Weights of a small transformer language model.
Size: 13 layers, width 512, vocabulary 22627, 60.7M parameters.
MLP neurons of a small language model. Each row is named by its layer, matrix (up: input weights) and neuron, and shows model dimensions 288-415. Each number is 500 + 40 x the weight over its row's rms, rounded and kept within 0 to 999. Numbers have three digits each.
Before each neuron's rows, "fires in" lists the words (lower case) most often at its 100 highest values on Wikipedia text that the model never trained on.

fires in: "on"
L4.up1343:485513523457490489494489535511560517524503554448508449520497520527476434527554596467416521495516496478502511434470410517514521527498620444477522469506553475492460494577479462502527426535508515552501487427477505549443554548523470502458510467507476499545523506480500483518517538460473531536528450527479490592599500480564516441493481573505532596567537427554430513477521496567436513531495

fires in: "of", "from", "with", "on"
L4.up759:475513507467570530476465519557460473536469520429440487556558483557453442506481491541471547448473503461522521493507446459517552525569576499495485512553538505525528545454531470456510467483464475557526476514506492434577498463492530474469566492508528530480450471466501463522501433513522507581518499535435487478486466455549478487500497555530560506575457504477474569507527467459420564511485

fires in: "over", "even", "i", "than"
L6.up1544:518536483499523433530492502549527515520537508505539487506483495515534508527589510458452562502490494492522483540516464439490420474519487523494426514497542500474477556498558514491515554537476523534478552537500489545491486488563500470552425492522559512515540491521493468501442517576475483521473399474539491459480487535486483491449474544460547479419488514506520525499488550496467463509467

fires in: "to", "1", "metop", "o"
L6.up242:482558453472534450519505547505553449549495504492444498542501446502490500417531468479479463521540474545599439433560497500493534481521520522571478480418475452539512514489477522476558465466548361511459480497509505509570547525518467444482527459527455472438610508513546513502581422547457468465505541451471496539627484569520570523456501483472509527522576466505543489519569477449518447523454

fires in: "football", "college", "played", "team", "school", "signed"
L6.up969:463497534464509499501526511418443503504463470428439482525470488512484498419399509483513462497527455544552529520470456470447487507472502490501452454515436528500546532547506457483523545549483540565481534534482537508517437467531541396551428550525472472478469498476533520458465488485423466557517494440480431542536454401552568500487491529481497486566478479555532481482571462495488495522515

fires in: "by"
L4.up1280:498456557488462500532469490537491536552531526498577448468543485533597488461507443546446477461551534510437577489522477516516568523527556496479431559518563483570457484541447514521581508499520481463469461521532405396433537495442511519513517411531463581572487507474479516458507495467567500493523470515451498518543501532463556504555542531487493438464435413478491504560505452439513517486428

fires in: "of", "with", "in", "given"
L4.up1152:594513523518526479519523511533458473544503513502530469547465469538479447478488491488381535448499529487519525453546406486466474455528515470508554566525586501561500502511456533462554479503564574499534414510464523488537437454490548583494536524486492487499537530551587474513544442496482461526520431487487452522425493485464554444516518555507591461593465445529540545516476514483499498556420

fires in: "to", "and", "see", "like", "help"
L4.up798:573454440454433461532506468461420526531511503443530551503505628562502419468583503447454527508566463520557524513427571573513519558552516477502513523503534504515428522498501510502490518513503492523559577517520485619463562486554507448513527532494474552463575497495530527494467507476507464465461537541420523436517499481506522497487493494545488535453492495528555460479569502568540578532554

fires in: "1", "at", "of", "chart"
L6.up226:448502467469436477481509476493487465476525537535498545477550516500542499483498528500537506481496493433452540458486505516519499464541421508525511487454510505529470550452537512444476499464465461499450439598483477556534570503498544525472524470576453483527454552464481552550427428389536459561439507482508526482506513434571505543474477474502488489514541596491545524426506450514574513501459

fires in: "in", "at"
L4.up1835:510499449544478515457479488442458560534498579496459457465567529526598505501488527458459500476600506561510502499495478561416560470496461447467481520559547529525457516493438595471555526500456506536516553490499526488461525558450480539539490494556464548521510477557510523521523477460503525471582432456437519515501530456544515508455397526552532528545455527507545514397460555502523491440499

fires in: "admiral", "at", "general", "of", "cross", "president"
L6.up648:508502504516417559457487576554506612508458431414503459426551563553580531561467520451464484474529499439559535505458529473483538494472529511515563500384485504519481504481452572523524426491503453494538502460558522434480479488488539459553446484571461538427493581536510455533492446499499503480535524418468483467488456482523482572452552522464478437428493561508552550535511473493511535487500

fires in: "of", "all"
L6.up1193:506522439540497571507493481457511491485485531448452553545549541474428537443477474487472467442508477492486565453498486517470573565496491481536546553493482467492460520522525521540543513486474489552573497497486496553457503527475448543481538529501466498482560566487441429515474450512526544498467443430494487457512546494533460540521488521521617504511468524543531524471418493507485538533494

fires in: "called", "as", "named", "renamed", "name", "titled"
L4.up693:452511521576470486462472547483475474484589452470452468460553535454571491444492531513473547472588543546534479479501561412471550446550514495474453528498449506461457535446450506491496523532513542481534438505517517570556498579544476498532447510501546535453541479484480490417621542530539430494416493520564491469491544545561464468523474526508489516475449514489449488478551494539501456474477

fires in: "on", "based", "according", "see", "the"
L4.up1244:453532450433437500514510481454466517521491469462521469492428535468537571455550542525469493471508476435457462539453494532527478526527473540387465541486534507539524405536541542469602534558454491554465434449527500442439432552509502458516537500457520514509542485472538550494464528483482514462535524494522496460570584458502474471487562541559542566448531447496519508591547513517462504538510

fires in: "in", "on", "of", "thomas", "seattle"
L6.up584:453551489507502376480472510458456562540518458498572464467508527510542535502540510539511486479517477462547472478586534431496527496522427454588495479505480496511566411418517509477453485531493493503495505479502500466503438513472525492502512416556554495483518495541480526455518497439534503463453516436509434521506524512555541508443573513553567502591497488434532458483487507520425427507467

fires in: "for", "in", "of", "on", "during", "to"
L6.up1085:487530512494471489530487450523430477467408545480461439480484426484554550519485425520557506443518514445498484441491445496468495548578485453523495492511453585507471562457508521443461541464580546405562445497528480488464529495528525556556543478489590508481607511521544570463512437536536482487513528498486553556520587469493518467569481506568620484517480501453486500454461500476578456501440

fires in: "on", "side", "of", "in", "along", "at"
L6.up1759:471521515520540459475480556533510504417492519481505531441527523483498421546457510499583482468506567505448519463546449484587485450531536492526504518501412504466471511427491530462468567478450485504523520504561486495510509493515533541566506476539467543472541457526517491449479502595540546527574512499520499585507461504412505457473489495411547473533491477500505481498524498477469466409449

fires in: "to", "first", "could"
L6.up137:463472474534565474474530389467549538513501431480487477469521514418454523395528513536465470469483485401567518447543474498465525477457494489505513465446575394530482496506575541582457509522520508534553545482495492436489488512546495541515525511521483434464528476536514476479477508524550464443476520508494481439497422457480476493490461537442423447444474487399555518565517453485463529465568

fires in: "to"
L4.up979:555504513532474441423503488509541496468499521478514521500514459515530507453458514455505410481510425525510496588470468497509476539474494456556562504532521538498536540561490524547562468451527459462471537529475500491504490456460549451582518489461454355504486556519516514528457528540548494407481642436483495434554498566511529490519478489473504494570538489499564442525515471457433518458581

fires in: "by", "back", "al", "prévost", "for"
L4.up897:452521476551508522570526500577511489453565500450539487452633497513530514505488505512491449473529476410455487503532526489444446506491537609475471451454511506484525504482483468506439492553412563470524420465444474397459453513495532536517518449495544465472523521472442466476535445462537481478496448481454487497492490514529496550535488439502478472505481510527467436496544474561524491510489

fires in: "at", "in", "lost", "for", "played"
L6.up674:546535465577444440456455524488500533532567512527391510431546507520574432513512471555468507488546484539498509538550500484436513453531443522488493518473557515492483457531486560478503521507495502504524464539522532416495525508473532507513462526493467536467526450518476438489467439434551473506448558436556515502519419502528501467487490523507489460470467502492462491452457507539561467492538

fires in: "and", "but", "he"
L6.up1926:440573471547486552520428598446475555470498485397490537465511559472527469470552496408519599486505481476458522486479526487580481523522454558502548473538532538577456530424453449503508526502530431519547473574444499467450495456456451452488524510564489464471413456540517514496482449421494558511504420504504450503496541471503453532482532526467524490527437505498457478433488420542497557594441

fires in: "by", "who", "per", "had", "that"
L6.up1721:513438515510522497509514482551573523551435525542488486494454465544522467487529511467464496511574600476487527413476461518492531537507474457510482445481517434559508425457477539485496563499457467531515430509499566483492501477540511511504539548522559516546531500588500474516473503507503507479463423465493545550558480462466566501453524520551533452516516507505517540517558522474527478413421

fires in: "such", "well", "even", "shortly"
L6.up1552:590511461447512511571537505531513552544441449489554467482565549476501469499461476499471597528491543460527559471563476512412563509473507525451529509502505505538489571498477557478573490554530518492511392457432511556450507478515544457528494527518457524536472432522511467418525486550554473491485502506590433491535429535471471473576444552564520468493560488482460519513549506516520489508523

fires in: "in", "county", "at", "the", "located", "of"
L4.up1977:510527499466440532463463480466557570487491446538430570479514490514496533504470589455492526534504514498411541458579481462470502534514528505502507529511472479410494516512410494548557505483454487539590556490453488543534561498457483476592476495528539558501486539558529525499530508448537556556575523479530529558526426503525491491514529582428518481510518564529580539505517489522456467517507

fires in: "due", "order", "of", "addition"
L4.up1243:535503495523523484436488464504520467454420470434495501485524529523410576511489467427429526501503499514433439507511428495562489542499459492606501489440494552478512458427523472508509526511478489506552406525554542522488476531463516488527534562449524523465535553489517543482470538447487538522459518535459443490534542483569498462428608469512582462491535584473472593559437506519545436502500

fires in: "of", "school", "airport", "sang"
L6.up1776:502497479448464494426484508523538476484446518369490547493490474519500556493494521555509464489514464475482497484480498451520491524462499466516504502425447445555489543467479550479532540482532457460582518509563557496502421534497473459450510457475440492481519538457532486479537516463529525611541539566552489517523523414512469507444520532480500539480475486534521617517484484519513516574508

fires in: "as", "from", "year", "date", "called"
L4.up58:427525477514436477414533503467498479506516545491508522507513543444509506445463490517433536565503465514497543478503459583492505546502496527481453456442498456478499530513451502447518552496490463463502519463472514488561525529486487464510445509458488514510499470516508441593500476491524457458508488488488430514485548516517471508516440475537515500481513498480462466554491513485580464541486

fires in: "two", "one", "three", "five", "four"
L4.up765:515508549463504528453503462478545586478448476431461449543558527547549534456545417536533543468520492560495466516496480509522593511539523516464457467546483497541566427447476459449454488508421500532476476485517514535423432523502396474471504512526470570504510436526504498507521454531556559477489505484543507534576495541489463440504564512442521489459500446469470589525506494541514486554471

fires in: "at", "home", "during", "in", "on"
L4.up251:609459524451487467535501525492478502454494541496414475510431513576501555558428500470452526507560503516463462475464477509492481499557476498475523482533489585486432516540478565486481499511479467529518495492476528511451454491487556485509490529473582478495527524583512468522513525488481461464584509552520476510458519467494568494482456501520467413490513481506489530523490546578503457522529

fires in: "name", "title", "head", "named", "look"
L4.up849:512512532539548446506455550393423443515507505469534505529514494535462476488471506439540506469494490457579526576539482479409561524488564517519514486505464529494459499479520511461453511475471550479492489470543487513520510538520461504531443489510508529472536522516509428503558538588606572538427529463513479482489540510587515519452488516392519547487546496496454522496571541485452508491469

fires in: "of", "for", "to", "see", "zigbee"
L6.up197:520486568483459491499428451541557451525548519505550485503530500526466481436551403488484579507484499446535518440497516469572469452521517454479556563524487501515565531496474438475548573516503490542540470513469533576546531536470566545541487591548478545464538456445469520479517514496528518470519506478529429463521404463540548486529483505501557515525501428434505539512448492519521514506458

fires in: "such", "most", "well", "certain", "other"
L4.up1912:565444520421425518513462562426498565544415510475491507485491558525512449474453496487420576460535550494435527439505487492424512511508489416503490482519504479541491503445483519490535484604575506552441441534496535497481477526423550528467530548526490549422467507518462419473500537569519484535506495457463598511552513502542526520496544503563510473495513542530537523559501455514474474532506

fires in: "on", "year"
L4.up402:499526504481488564565522468533485459490449451474529535563493545487502545481446491513515474507523487493530485435535468499533548441516488445509441488566481455447482426578520489534486482499493404541509473473540434487465559485516460533516508470592467573571522471491468490453555547493530476546447515522539479541498449486540473479431538525479530513528539491515504542543507511526509500530517

fires in: "of", "to", "than", "from", "below"
L4.up926:476604556484449430446468478489493459486441440490506511538536523524487520431486467525513503486523551541534491461539506540514513491466475504494477489474489541455493498486464489437599570516432430558473395575526521492544516565395501479462496541540474568430496493503490558469578505463534535558441533454501580489483489459464547532541506541497463498465478503485480474531471524511452515447481

fires in: "of", "with", "and", "to", "had", "yveltal"
L4.up1794:510465502498484503560458504547520504419444481437509477453521517489536403521510482515472548507478517482501499528570479530509529507423531424519511450432523539574479573493520488467520492485515499518516431455516520540530509535484483519524524521494480467397458517580534496478464571533426503532490516521533514469440545460476532503474512525501539497492466464476538537465537439437468513540489

fires in: "of", "capital", "joseph"
L4.up1306:462546412552444428514456536527492508522465458445542551455570549521498478508433466549522477445510415455577494561522532477534560532446530501563494483471449503449479471486491422449513542477494498521522499494498480516456510476524474454463562530502485560512416441534498523459479468474529507496476551466473498573478471543408557551498457519540519386555491474499483546500532460557536467544465

fires in: "one", "two", "three", "all", "part"
L4.up525:520555607471470483497504501514510511528455473480518454559445515563480529508533524504439520490417499569481484525534538533544513537536521529495555474445462450492568420484481485565461544502406442494533565466495468510540422478577455451492504482600504499553531486555531513466582436576407406532516490417498493536505449459480484548536542447453544424460515531519509495500408489537532496503552